Weights of a small transformer language model: biases on query, key and value.
MLP neurons of a small language model. Each row is named by its layer, matrix (gate and up: input weights) and neuron, and shows model dimensions 128-191. Each number is 128 + 32 x the weight over its row's rms, rounded and kept within 0 to 255. A neuron's up and down rows have the sign that makes its largest values positive.
After each neuron's rows, "fires after" lists the tokens most often just before its 100 highest values on Wikipedia text that the model never trained on.

L7.gate2009 [128 129 126 137 189 179  73 122 156 128 210 182 126 176 141 124 109  58 147 102  66 112 120  35  90 117 116 133 136 160 145 133 135 123  92 111 121 153 129  74 143  76 105 131 108 140  96  73 137 158 130  64 180 188 115 157 113 150  82  69 141 151 133 109]
L7.up2009 [141 139 125 126 162  89 134 112 142 167 174 111 150 186 109 154 144  95  88 122  79 130 101  65 115 119  94 128 138 177 147 111 125 179 117 120 114 145 158 116 108 102 115 114 135 116 124 146 120 123 148 122 174 145  98 155 145 116  87  75  69 176 131 139]
fires after: "|", "\n", " l"

L2.gate205 [152 179 158 178 121 133 154 126  99  97 135 143 108 170 127 121  90 149 160 127 133 124 136  58  61 161 165  94 126 160  90  64  79 102 107 165 103 107 124 109 149  73 158  59 120 114 139 146 103 113  98  93 197 118  85 108 108 137 135 100 120  97  94 156]
L2.up205 [157 191 127 154 111 113 160 146 105 129 178 131 103 139 102 151 118 134 164 123 138 113 125  88  91 170 147  84  87 131  80  83  98  76 111 137 133 130 115 164 140  81 126 106 131 125 158 157  92 143  98 121 138  99 119 110 111 156 147  86  91 116 141 151]
fires after: " |", "|", "\\", " H", "°"

L7.gate687 [ 95 147 145 148 162 138  67 141 165 141 104 171 125 124 143 134 128 191  91 129 157  60 167  88 143 126 103 144 184 131  87 151 164 115  99 113 122 140 117 111 148 127 106 129 119 109 109 151 110  86 158 117 167  85 105 120 145  72 113 118 135 114 100 121]
L7.up687 [144 102 121 104 151 107 152 104  91 143 139 135 172 127 196 104 108  98  86 152 149 121 146 139  77  89 134 123 146 159  90 128  18 104  68 144 146 174  87  91 216 117 118 101 100 134 162  98 118  72 103  84 134 146 136 163  94 177 151 114  89  59 146 137]
fires after: " P", "′", "°", " p", " C"

L2.gate1878 [140 136 101 120  99 125 113  91 109 131 132  87 107  88  97 180 187  96 143 124 132 176 122 113 161 132 178 129 166  68 146 134 162 172 167  90 175  80 214 183 151 142 145 118 120 115 139 166 147  83 117 127 106 144 174  71 153 118 137 177 177 129 163 119]
L2.up1878 [165 113 127 118 102 129 133 186 124 163 115 124 155 156 112 159 104 172 134  87 101 128 108  91 164 116 101  85 131 150 139  92 109  84  78 144 175 121 192 155  89 102 165  94 136 181 138  30 122 185 147 102 134  71  66  85 133 201 184 139 122 106 130 161]
fires after: "\n", "==Early", " C", "H"

L7.gate1742 [123 179 121 142 170 155 125 114 109 189 168 122 112 145 194 104  87 165 144 149  92 152 166 104 109 144 160 136 145 136 120 163 134 118  95  89 132 114 151 111  99 101 145 137 131 113 137 150  70  74 133  58 136 140 124  87 138 140 145  80 148 112  63  79]
L7.up1742 [150 196 138 160  87  77 216 162 114  88 122 152 137 109 131 143  70 158 238  70 205  89 117 131 135 115  92 143 169  92 154 121 149 143 103 107 130 179 132  87 149 187 133 124 126 170 146 134 125 147  74 126 127 109 120 145 133 120 106 137  88 154 124 127]
fires after: " |"

L7.gate752 [162 120  88 139 103 135 148 147 129 160 174  76  88 151 162 173 111 131 186 136 131 115  99 114 172 171  98 138 123 139 130 112 138 105  84 121 111 117 133 136  99 102 127 139 140 180 147 137 141 218 138  91  69 150 126 119 118 137 111 118 137 117  82 110]
L7.up752 [138  30 140 169 188 162  40 124 173 128 134 114 144 110 197 113 155 129 111 151 100 132 168 130  48 144 193 132 137 106 103 134 101  96 126 142 155  68  79 117  89 149 152 114 144 158  95  81  85  91 100 150 187 127  86 127  40 147 191 114  88 122  67 106]
fires after: ".", "y.", "e.", "s.", "es."

L2.gate1580 [127 107 156 159 159 186 121 155 144  79 120 125 131  75 177 116  96  87 171 146 124  90  73 123 118 111 171 100 162  84 138 137  83 141 134 106  74 112  97 140 137 169 135 150 152 141 132 100 120 121 132 105 108 189 139 136 124 126 114 143 130 130  99  56]
L2.up1580 [123  84 127 131 160 119 100 168 194 138 154 100  84 137 161 102  98 134 129 126  97 113  74 107 129 130 187 124 115  98 117 102 109 157 152 139 159 154 147  49 202  96 137 113  77 156 143 180 140 100 172  87 174 124 114 162 129 104 145  65  75  93  78 143]
fires after: "\n", "|---|---|---|---"

L7.gate170 [108 155 149 131 145  83 165 121 171 118 121 128 171 145 124  84 129 154 151 153 143 111 170 109 123 152  85 136 118 163 113 122 104 152 175 181 186 186 114 115 128 197 199  90 119 112 126  50  97 145  79 108 127 168  89 143 110 143 153 141  62 101  60 105]
L7.up170 [141 127 140 108  62  89 148 108 116 113 102 125 211 123 152 164 118 182  85 109 143 124 160 183 144 137  70 168  81 104  88  84 156 152 106  91 122 172  97  56 136 118 107 135 137 144 117  65 215  95 104 149 140  96 126 102 193 152 154 122 102 135 144 141]
fires after: " |", " P", " (F", "R", " S", " R"

L7.gate979 [156 119 101 171 132 165 161 158  96  96 135 131  95  94  57 125  76 126 164 148  98  55 155  95  97 109 121 111 114 115 154 127 139 129 134 188 126 117  71 132 130 122 125 144 125 102 159 144 118  98 148  60 109 116 197 135 104 158  70 135 171  59 112  77]
L7.up979 [101  93 106 159 101 122  62  78 157 120 159 121 183 105  69 152  79 142 104 167 169 176 129 102 150 154 109  96 175  74 108 142  54 169 118 169 132 163  83 144  67 121 134 100  88 187  87 159 131 126 110  74 156  90  68 117 158 142 138 152 172 134 182  95]
fires after: " |", "-K", " M", " m"

L7.gate465 [113 105 144 150 176 183 101 172  77 119 125 169  78 102 112 150 130 144  95 100 110  90 153 129 138 115 100  95 135 115  80 163 144  71  79 161 149 137 116 123 123  51 124 128  95  53 146 156  94 133 101 125  69 149 172  88 160 126 194 172 130 100 156 104]
L7.up465 [152 129 126 158 118 191 160 111 166 168  81 123 118  99 135 164  93 123 169  72 151  87 112  60 127 141  92 102 154 145  78 109 159  84  89 123 177 109 121  97 105 141 205 113 116 110 101 129 127 176 180  95 129  95  86 103 159 152 198 191  75 108  76 160]
fires after: " s", " P", " p", " S", " K", "P"